Weights of a small transformer language model.
Size: 12 layers, MLP 640 squared ReLU, vocabulary 1163, 3.85M parameters.
Architecture: RMSNorm before each block, rotary positions, no biases in attention or MLP, untied embeddings, normalized queries and keys, capped logits.
Training: a variant of Adam for these matrices, 186M tokens, 5686 steps.
MLP neurons of a small language model. Each row is named by its layer, matrix (up: input weights; down: output weights) and neuron, and shows model dimensions 0-159. Each number is 500 + 50 x the weight over its row's rms, rounded and kept within 0 to 999. Numbers have three digits each.
Before each neuron's rows, "fires after" lists the tokens most often just before its 100 highest values on Wikipedia text that the model never trained on.

fires after: "ec", "c", " play", " C", " re", "s"
L8.up327:525517427523514480432495474494534484550480587451478500529490487436602434473477520576536453388587479460563532458440432495512522420429618462447380500591487518523551537467464470428505535479606478526418494462531602519474569414432534567542562494597488423515437523455459512516550527496489521495535475463510367518510482439590443550523445488460511473527539458514584491505549590495525535495528505519447429464422536538462472588485544540575468483593409589514465495453448508534545491463530476
L8.down327:483580529474523534493415551462517520487538455481436460525521558497527515441531480406517496584387518612505499477541498498524454524519431500470587527457505412551566452518573549546549507580465491474573519425477408441533445402501542433551487365538514477429502557542591462454559416515473479549433480477499499431474556442393582480534514489496551609500502493491441484481465486494475538500502409411455535453571478495524546490568560475528473522482640472462608574548517548472420492531521479

fires after: ",", "en", " to", "n", " an", "e"
L6.up235:483526550472420484525525505473510428519537467443382605405578477512510645472510484497513478449467520498485385460560637492517521569495514491536542556426520531475569472519464503450553497436544530465459506440493474553468529496485523453540473575433495537474560489488541450433527404464579433501493582572597586499533487490562479400505511566461592505615490506541530439612550576563529538482538533483480428509559561524456512559500611552441550495534461470539508513509474586457521544483523510
L6.down235:572471500473490539491547421409457497496444567450442478582448487556516434530474490439511383568516501479440472555434478534464627528410433478407516523513577563470408485486533499426469551562498557523546638500454540450460409568462522505504446441429568461541416489450503499504464495439517484498483530422498491541508518439465436544509546437598397534432512458466477516515454573582553510441423469525560445493505504577535461561589490531495438493487567400493505580427456487489474521510482499

fires after: "ri", " re", "em", "c", "s", "v"
L8.up322:603439531484548450562517497480512446396458438499429503500477482459477398508465504503484483415496503479550552490526508538427487405469590419503527523482512557525468493446510501353497531432458505548475523435503544505397412442480560458439536439414442477504480454457445593429445492466455403476506476551540461494516509467602582552572479509467452485405479463526474460420562502489499541461512417496434542529421474493487447529445513480437605498505453374488518442568511492443571419486580475
L8.down322:456585521561515517457481430528474488681498495507430514484634515456431588544519450586493521472506464553437506549500552453476381587419494552475479526578441510468493478491501452519463495539553589541372540496517506493502388520504497479535440484524520461559485449488593413556472537467538529508450480411462501503488503490462490430452525514548511454577434551501468508493558526544484560552557596530542464559502528495536612497429527541517438478458499450451389532440550501485535502583586451

fires after: " re", " sp", "R", " R", "p", " w"
L9.up266:504508484442444382533453460582517504492501510538461551514563420429588466523519416584505543439533540513471478541549609538520428598432515531465540476500517627524516434504464469442491516488578589555609557456465533441436500551481538580550525460476464443403496474453505521434525523493489477508483509537581469551516428486456491433524511529508484561542399450399447456412519497495485464454576527488458483453501469540550457523630566583465466496558427524434413528531506460519514584559556509
L9.down266:539474495584501432485463478523395522501498504549525523470567598498473571378440500444470514468512496485487513484453463531470436442370449436594474407555488438533550512493603522492512471463435525507465513563500510510438403509556513412450410487461436463584505517430540518567532445537553481469511494362520463529475494441540486487601542576421515490501498390436521483577521514474531512512487330437504475447488530474437519503475414515518448500464415430493541495457521505427547475533449450

fires after: " |", "-", ",", " by", "or"
L9.up580:428529451537474452479486477558520483463540494445483449497649539573492532540410509464439568540463546506423503462506550415539475509499542493506498558529486442554509546566365497514491523435524588446478551470424517518491482428498509492490534535490475531522517525588543470430540514511548561395526508487423620496473492471551530460477472679416521520515494483530474485560473525507582536422516514504487527553643503514600477566473446469529566447491602491511408468526406506431414524541500454
L9.down580:465469548531484504438446502497540558527432580563523489536482530563490511572493573550520545435429430484533464527450498462497511533504529537506464525473416482490474533468511472593482548443573560447435453492483561591468528467472491541429564525551436487480524615461588489390487584589457514475485494449626477536452538491469424517558462458529472545508437552607549565366520535498463443501436514469514469462496445435500525481506456652536472500509442487448538431495452478435481481551394626

fires after: "ot", "et", "em", "t", "us"
L8.up98:492525518491502460433480458537493542481501463540402540479562542481519490451480485536500425482483423422534506510498515517466541415491525525553563570463566595521504546487575512499434498461501626429574441515566474467537485602579575468448403476434553463558551542441536416519440533510553533450596464568445564493543506466572573437583455461484485578470402478570492532498474542427396553550489490490464478585473598442484531522520567445454484576444535441558540458568526482400489489520461431
L8.down98:483544559326501507492495631486494535508542476481518534504572554463516508466483528446520463505530450497514491473495539493432466453500566446559600543562496524457441537452531515454574575444567473498488516493660503534400517506523494555551456559535468505521548473562507512468696564465405435582506511486536502502548471557420544613487446444530451434516552446457485448491434512499470501449512503466563464474552559573553412504463463520500510508475474432574436565500503527500472541513592531

fires after: " a", " In", " p", "r", " An"
L8.up212:468514466526498489553490487568423442533544512519547480524562518594543529474407482537562407436527484423401548420518518475493427516502512466463530501531555471502471459515493559427482465519381501495466567531577430519571515548520524516446547558417586431545395538507512494433560428443518467574424501589427556472427541478514443471488451514478538528553596464441527523525432492512597555497486552474566490516453449534573519531491520499413451582635420556464489418519485503512445582475553574
L8.down212:423480487533598450463522531399492524479553459558494379502553518405456510478503544515476540445505484491510470552416476491460572366453421502490480470467499509480475535490484404505521490390547518489512453478477586396387499501468423496458497534622451448560507493584473406523432480525548389424501468530418558513513522499443529577567606471536510482441486483497477520510561535428456542478563553485498474511501492480552485459462502591626568427469577463522548525483554525527518424501481567

fires after: "\n", "o", "a", "in", "ia"
L6.up183:549469475494443448468489418488580460602534478425400370544476499576519565475476511519504488447588549449560415468421481531446445416477417556527469487506492526440468501560462488423492409522487516524499463550546504445445526510476515483517470466409433506430568571551514558508529429465556628464503612474538480507492508481401520553521451563517547506451492484519521495458477513501451511408443374515609428520408512485538548500544555523540472555614446441524453431478532475557489495528516533
L6.down183:479488507453579504531512435493530459418488558555491491451435496444466525534442548529512418519497510535378561472536560485538511523548472504434520474480411440443539547471542516496426546506480540504355465402488526550469509402510525466578482541561426540476543428535444583496557432529479454482510481488450450511491508615495479543434571512603461464524441517584479504504483617390518415529365498430435583465473473507474479521500436505420476466559499502530593526488487630525560471496518521

fires after: " g", " r", " re", " w", "c", "up"
L7.up284:593523536535483548457484508521495547525397571533516546454536488474578433544546466589495548446510562527497518518567464547570468434428571503591508536535528584510523470470465507423510495485598432577512478516498513519535487615466528476506480497543547530547537499412484484550557539432542539542512483582442400477525502524471551529551438451441374526522474492540534514449546507463436477531499508530465533398443474568362415544528511549589498494483401501488349520588488518504607464490431471
L7.down284:486449442525508483547443457474480466489599623454491472548515526387527570440488442525566504483575519448554438476448542523458380534580415429573501490553428465532485498488543472545507510512503459600518518455509494517518389393488523469487482491552468439403519553536530576535435487562560481450513524459627490546378492519408462520502543509473568557520462513563524481571494507522457483484509497490499550458522478446511570478416438538570536574503533507522607458471529589523469420439390478

fires after: " f", " app", " P", " res", "p"
L6.up539:450590503467502506470453468420445416497541476535351519488521500446555415494493462590437450529504514517509414484483369528453529444497559531548533574535485508563470565528578538478569554453495498449401506522488524564606521422577468479440512431481489539569489477439569493510622484443537388476588579649508414543566585436512520468545472467500536451452565456516455532495549544583463481492487516545523484506522480491467477522548535474513521463570525501468441503421473507509525572478487439
L6.down539:517460474504406449481533475538502538567482541533488563480468508594424510493501446456543543474483448554490483480430487493474439466454502537460438351517562549483633413505489470494472572524493419494546464480465566469503466550479499492574538426480508409449517493499474543454564452497513521475446569387553664446511474447549575562529555501488511489602532521503465478473622513476600522510555479491469408574454551532487446578501526424521400505559528463463582496432579494495471586533498525

fires after: " ex", "t", " T", "em", "n"
L7.up243:493515528601507455472455443452559583506488504460487537461532515417519576507469461527498491485370498493443464504503528461386515475473472520452520439556554515479511372551532441451514469499501529469506533489514439452442411569506560495552416512438562502566490514456441383464448449475511468488581562525375498501562395438467524517482487507488429578403455503554531520504582555430503590507566486505514523489571541499490486483464515525603426467532417457407487413499452395387472482533504446
L7.down243:501438504458461493467469516515432405542550556551542461519447542573482481451451537531571547442535434470447514544482476417520547569537593490527464490419417456496403618483474577594566528506553409491445503567492530418539506504509552566403511513529498471502530509513490424456469504433550625498456466513540478500451595564515513477568554443548557449515579498628457522431527583535499494472528490505504455567459490473516453382476475490519532550531538419505577453505441545579501521534495621

fires after: " |", "|", " on", "n", " an", "ed"
L9.up577:475498461607527602519526444555573500554513548526573600531510516513429559423526492530419544451483551524469380582500527537459563540525512451490520579626616439512539498521540549401422527493519547477501515502486504483505513503545428569536584438486500580491482527565563491405509518476416571461479524432558511507509451474485447453564373532513502512474497498467531556602524469459549509462516482433558437496566504540541537577569513496583544589515519552476553541575430515499443481582550483
L9.down577:538441608499430473497457446546459485461435484423503439480506622487505496592531557493490543541551576536486504505495419550563541503709518517495499450387475443440557581473520488520474605536505527546499471490560537491484460493562478492495520506494476583495502555476565505538396476553527527427527438570459479509509501375521515595498496518462590576455516387432522425508532473421523481459523554518465569468523531481498551472512547622417495484492519510488481417493513472520506417505421500

fires after: " an", "b", " F", " An", " s", " a"
L2.up247:559537570453493613498552429570499535556410469502531548516485508494503520481497486433481461515525424566496498451569463571476531523508508419597389573497533519540456501525472476556346468578398466429545475621479468475587540509501502476518563440521555550621486515481507515522502550516500465543490540514494515461541444463557426410429502494485455524558500525470467503473421452605453437547560605462574529465401464521469570579475443459437545576473571575509517537454459466498504529534532497
L2.down247:416462465531509412514436536441503456447610521525466491506547516474469476520425521621454522484492508415480522564397480421508418427474460562421557448531467505438506539504492530401619554456610497526520494379458586512420463471517444515477496527499474460400513474505492521428516432492490496473508459462482463505483550550509594571482542458498527435449562400501512550521592540458546580485423391518476479541576499486535471417521471583553488444510397385459484482534509505521496493464486491

fires after: " ", "og", "s", "y", "er", "es"
L8.up240:524428466519572599522511455534467526503474545516460417548585502527516511466510476569469510449492518526442597498515441409457465553458623450465498550511562497531450431453404474437466429471480449507479519478561468500493560478564547484551501447431480409549455511502520507516561549464489580512512502493523563490539514530476476474501474535471585479459625549613465526531427586591458542431489498477427560489376466446491522614549468459500582541493569585440395572536506408501517499533430439
L8.down240:503573529420509493503479429463524502567552509566576568479485425413446404435498474540486557500449462550531458473508481506484465547430496531495435469487475525541541511540499462624476465477591421554533397457468550583677474548528587383571480579488492557438521499447513472459537473486484389497539478545527465476517601576517550544599537502530508494583506502506475466401563471510432458489514406513496462554556564436448518423579521522522451447511480520520468482481552531562535484532559529

fires after: " He", " he", "e", "he", "on"
L9.up282:584587536495535500526450502484583544472512462463542545479493509537585568422527572526505524584412493495454567482554539551559403435440604470510546555466488490553523598481543538494506405495430505469436528534488551421426502488431571434554439560508524479484494512427468483607461555492490530393421554535433473543511470463497469494531366409462525431446522552525518462414506512502478497518460580569434521541467501578470447494487543521497441476574461537500543437546557594449500537496619514
L9.down282:516477620475444566525512500505492476540449550417486542567550480474428536516462491517523550493455344608451502533510457513487490540465502482467538479460584584571573522438548460548472458527469472524508492551415476480539497516569535539459585544510460505505614506532542443544501465449444452474445545497621579459554582585483445538505560492503454472601578503484547519450512514440447527483576602493486439491550516559518409525521599544509425663571563499474473541492474519492496498505443452

fires after: "um", "og", "er", "am", "ul", "ol"
L8.up251:538453464554510557512511433511495537413455459528434407548537446534543487484528458556506516497589511537525558446597522439581478530486500609405522479509524483455430532479429457511452472510491456473576455483517510471495546506518519400508475514464470453517431498567431519533515556510507490492451501519546490499486388507499474556461617490548486529408587514533419590466454578430458527452546456450458530586439418508521404487480533440503510725486482571454506542450506505517478499454388526
L8.down251:474514523507475479557390449517551485588553421468452484543437486426439454546428510454448444518462521499507463518444527530533502585517522518543470476547486526539533506453423504478563547492498514416476498473519495444562527468432494610451526518440582503506507538506442485340491505489435479549567440497493497589548554511536532510577558548527553417570533548549502370519544489554461578459523598487500543479505658465501621412502466470512598379531481498486464422506521421516479495534535513

fires after: " C", " e", " a", " A", " H", " E"
L7.up273:599487494499536451480504451512530496480435540460399495547500411492494533420445501603481380530500521439439632516484546482415432525462476475500465537569573560565482420550554524458422472552503512458540540442492480480456547501437492583487572561583573439573539514497572499514563503474574559530516522545517576462527596448545460394494505586466544509499587412487612505471465580516556504474569514572522483465522586542479521530510567474512499528469537516452492402388447476485463489510485463
L7.down273:502506508527440477558443512578484545513417348540470537531504538460441621507486518461538452509522473555459529565426421521492470552518591517516579481475588450580535505494547519426546452556578519566523450512490455548497487489495467474554496484528450576506634441542404464437541467529481540535569479498431495426649472555516508552558488470599497503458508501451537605439558438554500519424515503461543388469527499496507505537544434512549488505504516429509419437394470479524563505490579487

fires after: " G", " T", "er", "en", " an", "i"
L9.up251:454537487507509561456490495404542445561446500415526464438517512501462544490565437569531454477496540485486488407484485550548457448454538536490462554527558516402437444385496468471564450443454374378504497438428490562504500469480550435488402459546456395443502493539488362492533444445543504512584512553499608502500463481494547443432482459446559532485621489543527449505554541528500554491529391467500461465537587478505490538542525526448458453495484510564464441432475453451468439393519545
L9.down251:591530523435468513539568510549454475434586522453430438507544508474527413544482559478527470590568547526455541459595540502589508538512584416575461546511468473545528534474503518564593477540501490520535543507506472354499465593533504541528507449497509468578477520424401535567510601539559500442437453505554515515557477512513454567516518539507470550417514546461464533422456511566513463473516445532528459466455554497520507566492518556495538636544606468421524510561526491486457532532330541

fires after: " the", " in", " of", ",", "al"
L8.up17:437491525598544531479514506511613550558585515526545443538532537498458432514537495560455501554479422501471433487501526438462528486514506542608527518573493489501486379594478470508462545381505512449557496535481428444549498432511498513463413417546550450537481559581560549505393493514536550484495492485483496566492462518528446473540351589518489554646587461542475537442502524529606445540484451543509463556546530451463581523458512455465492507559451498415557428461549535422486545491456532
L8.down17:432503417394540436452560476536463536558462537435485565508552570515504562515474576491457491528539548551469553465431474545539536562516517392488429511501551563527507497317562502387498524452496502494440490572537547496449547589444504485447576582475484552467473537498531511486518467659518431555550457436530534518532527460486478496493552494444475469502547491498511497492517576512470465469521546569473476565518442510503464554508510437530492570526533458671513586411472550521420434476539431

fires after: "re", " An", "e", " he", " be", "ur"
L6.up157:492548527521400522535552495479579513561508475505514507474562467571498504412517482468560454493553674431495470424469552470524463662474534398484467512408561401498450518462504499486544437397547556548439549539486510493407556457443436428474490468464554457513537521514447469472543522511548475438484561437464585530530495512504487399563487543440539539478526473433577508482486582550472537613559433457586450454528512408540520586489560504436465476515505429512535466462525474529523468531535515
L6.down157:577451541468526438511406462463517547511488495432461557408463527424601541471493470550544490481512430548500569451542556538479558450503606481548627516568521530465553502551475541494498523483500400446563524507507463548529394516491495590501400561602437512457494480452515568499545548481435513448465501558527426537473471422521507603519423543612415476512525478480515443482478479492526422504519501603496519514609497589534505448567575473461511547518433527460478416516410505499538589469565483

fires after: " m", " N", " L", " s", " n", " W"
L8.up529:586499558493572518517449546495388565410566550638478525537487519503469486481501455450480504473452533482490491557469620493544508569489470407463501527471564533484439478605453482534397400553444501481565430603458563491465524562466535572444424482377439519556496455536542427506536485491547525498532455536422547489549466471595526501475426483477486511437448488572470544526595449534538561522557467502466530513532630552463451558474545464507501549490489443514539474485468541497415466573547428
L8.down529:507517575559483491479470477393526447462473556497553459495401495479482517504571550540485474481573492482432535523515402552546520442479550515537461498513496482581440493484494491553476601505424521489447505513457551520471527443608545508481551580533461464472484449502445668493437456531451509534475520503526525519489481422463437549605488561586548463475519539495471435443509581529467442531518611496383625513406442517510424558504415447422403449463473474526519470433537480449555606494534459

fires after: " a", " the", "s", " The", ":", "|"
L9.up393:465495511451475548461497424545524494574599554577568464467583497558498465499482503459523506480476566420499463516564580586456503521501503505561495500580540467570454479503490549473496550491576563476564491551395416458525537523538511508501408428465478451560517548528605417496525476572461455463350515514505544613503473521548561366516484562520467620506579485566452604517494495473570459438537477527486458497459509522547476444531522465460539433566578542490566548538433534523442531547584540
L9.down393:429499496566453492577533463522453531497491545492578447519454546468426549414438502530448452508493408451518444524527497510490512466551550465513502476612513529506508452529510538539542567469519500540450497477546474491483571544432386452524478474493474563581628503518617525511370466713504493499433501473543556525436508485418503541502588417550514497548459543447474498537523487506525470617527485457516405501494539501560480482557594494441493478491572555603515565507521441446472541554445510

fires after: " |", " ex", "c", "s", "p"
L8.up111:548470621599514488490464427478495482478373577548465460487498534374495402463578423463461476481423485560519538506459471568419493477495577540549461506384443464469454483575536469457526471503492542484583518516489575420475520501477486490493467412370511466477457452442517498442450488414544492372468505525454433492599442464513525465479420499512512542405489443500484513553516517572457467455560450468555501588493499461515548536584521503579486504557444446458473480579486487455497466467581572
L8.down111:489575415522474497564497524504539458412526577502497538461432487522496488501486572575461473479500487542486451519526562455540432403439474509602530488591535406574490496406478463537537499541621578508596437494397490592549426451545539506491520352528447469564446553583545491497477573461602515507489471460501488536499542536435515544598551464422463426525483552533412438547415511479510431476553496504462499487386478533459501568510552465516494508544557568512531564437519546546516528511500546

fires after: "r", "l", "g", "n", "en"
L9.up560:469563505581500532517428444421570585466496433541493548571493417486547469468480520452455430528527529436483445397537538437518602451489549539494478547470424526419539396423491530465520471485343515514519512444544513517493510563675539452497471431407536526542540519524436580391511542474507455514484541549475467468437510521544405483485422420465512539496457465518472502520511495519502537490498523444490541578438473547443451429448539559478594422432567461561446517514521542486581509491487499
L9.down560:552592515497516482490491548580433464438505533512520487467458424533448498563572513544462487461506476527526494545566583505493466581586598470561550508471534476526498572523461541471503444576582504451472572459561478444411516436523485487513613456453451497471438506429447433530487486507559558514524480537554441519538464509465552460534489535585537453490511563530512530574464546466521489504562546604516504453592472510538494561552605515590505560660535490357518450502418573583414451546488471

fires after: " |", "-", " ", "|", "a", "s"
L9.up70:507471422490439539491482485551542516495600575492498432474494476531453476525516439400462501526481514498400455380523556536484468621501497491478500506575507467417542505539475446547421464513476535468436492545560460502510487493523467599462582579490531486531466472501577566498543488487432476402496504587505432602513498511576528496487495543546437582624567463520513546537457476461580506455487481510567441423447537428582552583526522472450520559567505566450521638494399512469392543521552503
L9.down70:477513505504447515524506374461451585544459479510460507447416575541475452505569503514448553563455455523519531469448511430534555465595540456534466501560469406569521546484489555508506586408517456458514462510495546471480547471466461487471469525513469586629542524473575435452470522504522573437524554491548485575437464524503548418516496474586500588477426456606429455476532542581479434590452461447550441484461556460544503418581423470380545491503393449477442454548463455537482540441512457

fires after: "–", "l", "1", "i", "0", "9"
L9.up59:480421467595523449426489511540482488530485431500518516484471475540525459455486426497492461475343492513490358548429573485550519467465544465503543497478590519415435493537485458394490537479482510438468414479534588437486475507535504525509419522416562440515500581392469463558546483445518602520445497535497517554556518412498538517505511399444553487544517553576507465543424584461513559514473426479438477469453422534420530474413461511538465523508450416441509486462517428470479480398484604
L9.down59:523494558432408492468465471573501487493525490514505618509487556501419462468520481530506549460495456545501552466505478496483446437417427377501474613557481532542481534535528485473507527474487449552515537555549474605509435459463456499583503531534535539492533428483541469451460507547556516403460496507452485513535433481484592432492517524458433465453604531415489469442548452518466482496657564461574414555603557539461492482526537445519516385531511487557525379539570464558556526391491425

fires after: "g", "ran", "i", " cont", "og", "l"
L8.up4:616484568531539479500452515470471540515604438527469541484532495473553463524453469472447389410515505470544390548521516397539452493466542429512499468490422524373512558499522510446450447439497522506372572480473542464491482537588554455399477433422556523439554594445461572392480442443451532468529575531419522544465460420476550487504405530469500533503507461540463503489506507488558594485435402428474546471574514436536582498557480545512528514459417475539474515466525534452462493493484541
L8.down4:461450511506448472444475463561455479553549500457430601448483474521437497452454565483486478450408520523482431480572551417447448480462518592641448502532533424639519464581529519461474532460487551499505496543471509509531442379423586534502461497456444482484448486417499469383568603453471458601427515504516425510433502530550556518502487486488529481465547552528485498554432489404523491550532540534627462525492499543535429489449467447612458523534555483489386534498500479473529460477535497

fires after: "od", " P", " p", "p", " B"
L6.up298:566632508464474589575411481524554557474548468548383594560548484398539518473546477558505473473491488536568414560552475480509514459500487474493570593464509526533524482507445523483522503459530530470476500457461504504561498543484476512467566446588510512583448535464575413527601436492458505472541481510521464501527508564542453501596498382484469446494502498500571506468473557637475468427507492427588455495443528481568430585458542370561514505503484586465612467555522527471508511560460544
L6.down298:504412567565395477483553564572486551547541502522598487525542594544463489483459496469465563499483476460557552479504466460488462482496559516469411454568586435469592499535508509573476579525469437480487509517521507488419509455453596515424549485468451580468495456486542473591493573556491537447549449579534522496561502512513543538375459520533522442642420431523495509503514398525576434569607480469488543500477444478513423426482569462469482506514518486570482454410513483455576482384534461

fires after: " B", " K", " T", " P", " of", " in"
L6.up427:551560518573571596472467493573423524525558472498466484428641529484491600515442471573515486536390467502472577439481505529487477543505545461599468620540553547575456549534499520477456436434581532518500550397516487565487561540450484471529525506532533508518452516488565435469555439496456529515483521513487479536486479496508485463471427578488453500560490564513529479360462521509547526437493342531585487487593496475512512543510522413508528426480410571487527405504476467548548569512482409
L6.down427:376490527565533442516483463444526598504484512435557552574537514505498531428535547389461546533478539436511474526500517500576500498418569527454493506554465592481525529475459501569497540561470480468503433622466524412501490445526560556513534512597493559500558520490445494555536580451541533510482502526456487428570537514440513560544564430509434485441470471500478493498450549453466416500429567539475478560481514454559495516528545575486473585480560482564552525474561508320499367388500575

fires after: " e", " E", " s", " h", " A", " Th"
L6.up247:507510498490498510416476441475504484525420510492515539484459365540538554498469440556473462537464560420510547476467520514466418530452485491432480532490601532524456504539537500413436469563429553493475485487514472489445512573516541532521580559495617433547513518549555452524485494404590659508435494540462583538438460487465467418504419624463486498504539468486426430468557497534448527448617521439477451419473480521521466502521483476487462510506554547361464529440435473497519616456412493
L6.down247:496455464432520444483465476498511553419564490516453614483519513493522526391428579409599531434526563549476512555473484463507448529541550549517525450575531431500556491515433550453482467409491427535497542447520569580596417520475419479469491541560448447465498530456515461394563485550539479515557454389575455444548481499562537508493542513564494531511600452474559596511480398450515583569454463490504411559451497527489512437451545504511418510405528437527513466505457454527466464537573574

fires after: "in", "o", "ing", " de", "id", " in"
L6.up612:557473522569382428489499517553486555542549421462446430489491480598561493540442536504526470520564500489559383464475480519527424486493513486541478518407514524529523447533568535483447482498524497446586513481550465373484508547563521520498481468454521530461553534506531540563517548555516616505490573567523544424477384526576453548563492604450458421396449478452480463548532511480641491395501483531494408604544510600563481466507533503476517505477417440420474467521539477540479529509561481
L6.down612:478497509454595507438428416485492420483439507559531572471548497440495490474469462459535525467519387512438558574510570528504501513388479432484494500514491529519459496549357453537503510538555462465437489483521565633534493481432511522518446502542527506463572498542488577447487564614522451574495432549480436547507538537470562428411484474508446550516444401522422470391500592566443532535435454539564491515446504480434490551520511465458479456495549624500567448533477526507608448521462570

fires after: " G", "en", " g", "G", " c"
L6.up585:467565514572525642448477480484484479428502501461590463500592505501460527493571442499552522473442535462544469527401597529480497502448424481502523599622555566494530462431559447448508489450385513481576472401501546530624533543480477425535511491592540501499466510508492408482608446461530431515566476503528491522564562492459512504493525505495541540460479487514545478487581610553520552534533541582564505517550585472425474523477454478490484431523566519486539374454422540554459436477521500
L6.down585:567476540489526391529507497480567502547583552531471521505403426530558467557499578521533446520478528590425528478586357453485545498497532525470453367488448505426482536536446488524482460510454522468560599529457494528467425572424528578491439512464553478590537484515547586483438516425545502442448538421548401557408480515567469468507496512456450502607519505399504485505450473547462470458580481485491506524534511534554480526509519483489440616567515411565398495550530514478464580513475477

fires after: " A", " of", " the", " I", " Ar"
L7.up193:520514471525449557514572500511510496586579497515453438568593569517429562510464517562486418492447459459428508527451540506424407513475377530405535601555504470491443442446469485471467567446482367435549491573463441505563551566478595493511481439499580407461443543609540410472482563439471490463496559543540503554467523516475422417494470557463569525529537451510421451456561525540512515445574487505548421555512525467515539526493494530506473517528552429442527543504509398439496453568473514
L7.down193:555451528439525510411452486488506549386400480421449585555554573509463558535477497449519489497547527481554489420560455509546566538547447428571543490544551537490591528470535487459481386457481541569457525504491525623498460423456500442550507424423478497465529542426622542485408511520479494572426539445525527563436473566459489447553456480433396479480486541444564483460490564570542406463496500453464495502384531552414555426469507501588517506487515540490548494457508503441456495479443465

fires after: "a", "us", "an", "qu", "he", "o"
L6.up532:506467562559484528571544508461621455562513531482495532558411509482557517372425429476488568473503523460538437383504512451546445507502531494558540457514482481443413543596421484472508507528484423584550477596561493397532506473524506482509453485513539436472436470547519573449469530562503580493377622507537526489514502486471497526486432545474490533489503465486375459486430416463525462487525512479566434541413494521539484577536520565523558506514548494382468424520480453492395575467558523
L6.down532:563448492552542533461556547478436525572444460524508513486581447569470576538554570587489521477474582553467474519584435457477492586503541602491489528511472479509490465455518579494533530436398555387462441455506453548500493540589532533528535454591526509507463509463439479519551452428539507528542535504442479489436521488580403390517507525469502419580541513498581512496553492632517569505573524416499578536473513501387498566436499428478503498510448396555573476490555551475533502612531502

fires after: "b", "en", "o", "u", "un"
L7.up287:430500638485434552473471488421513535510572519507508529509532508559530500478536490480515447475501552616604496452496526509506445493427540423609540511509467526453486516442456542425520476521415554395551415402444559463587500536528581517482517563584571435366491523528493575589570512465566488535453502502508423540627586496503529519472554491520486524583544470467517442575510526523406576447496448552510516466558511493485499509505570515460550539475481548527478517454439498546581552506486600
L7.down287:460469425553430422553570418504446410452496507508526466381515457392460463511449549590550459489408452499454528422574445453491489530579505599403504439525495504593437520540452495542406502490501486511405503508526472513456463493602445449478530506453492515445514535492554543453485474564432504447588501443479507466479437549587490522509459520450510587503457504501576507397551508444520497541494500436467491514497505481553523578581447442486396481549425427518429495521454532392453453508458416

fires after: "he", "e", " re", " w", "g", "s"
L8.up147:485551471494508454436538582520545433483533502515463538570476445573542520408500483456525491531458485541543490449526527530522488509456528431531551566550526534508545436629520471452489479507488541505439530506416532442433461424526556542548484525506599507492561396476364454510516520494497520358536530533483486501494590511473368519401399399442413577462581403460486468489505525502543492566504518492460488443500552494476592486537514429500544540531461487543449404527564526456412531514600439
L8.down147:501471459522459549570440483537511479563410537508430505499536540533479432476568488452461455462363431463475547451512444525565489559478525487532485451488576504503508507433570383464475416468535482486591463548541533574553472499528421529524554496468500515558455549461488547411531511465547448591516429465479530594503463405508571520594598559532497525594507430526486506574540483514454453490395448538447460541484493516482394432466517442524498561569434472563383473563556545459598464451505516

fires after: "ubl", " F", " B", " P", "F", "ts"
L8.up528:511569505503437560476436433526499516602497402520497555554464490432516505440494384526458541485600415544524455428425420516585441441492585451493525566585394577477440434545449511561486562461518420476471512489465507575467593585478493524586482400527495480539480557430557491512564535432506470549559490499556516437476550408465542433565467501458526468519414492545575471496430533502477475450545552403553534524528496471494516514466555394528453434481579506528485458558560502544506537485466510
L8.down528:408477386455545491595483521480502521478561607492463534503516601548462510551506518400560473508565589513534487538537481531477420467622558473533438462500504463543608545450471465402468466474381507432553547500461527495534463540470487488567519473520507530420539528503427470508536547508543465386454421546511548560497452481580487587485555453576459535487532466511477449465546437491497468522436511541516473558514494477535541428382461585532486565533512567474539597473468520451488412398469432

fires after: " n", " N", "un", "en", "ar", "tern"
L7.up427:465580468591530519520485517536553576444517487521505518465548420580453509465556522440528512565449495572520597509453583530534504495477556406536481488419513505494442432512440589513438460510475511418529477512448468556514546530511556494392473528486529545536499504530451546539556607486474424526609548622596482467548441485540447549463442568518452524421445523575601452558507549526523498467510507521431579475450578536408512478451561419419502508511476423578479485443457513555596486514561564
L7.down427:500506522477466519536427350516477516497552577521567517517528557557535480520514489525488467509561387446509437523459438490489413578544605543461590464475410483495471513491548539413521627520484433572475519485584540503460507497531394532526482485501448440486532492506535551492467478531414456471514537415604542552541501522442489500610480521463459533458483600453414518394512547440543539474468368436566504586476497500543467494517472480463615480562539421466500516457557465484433534530501439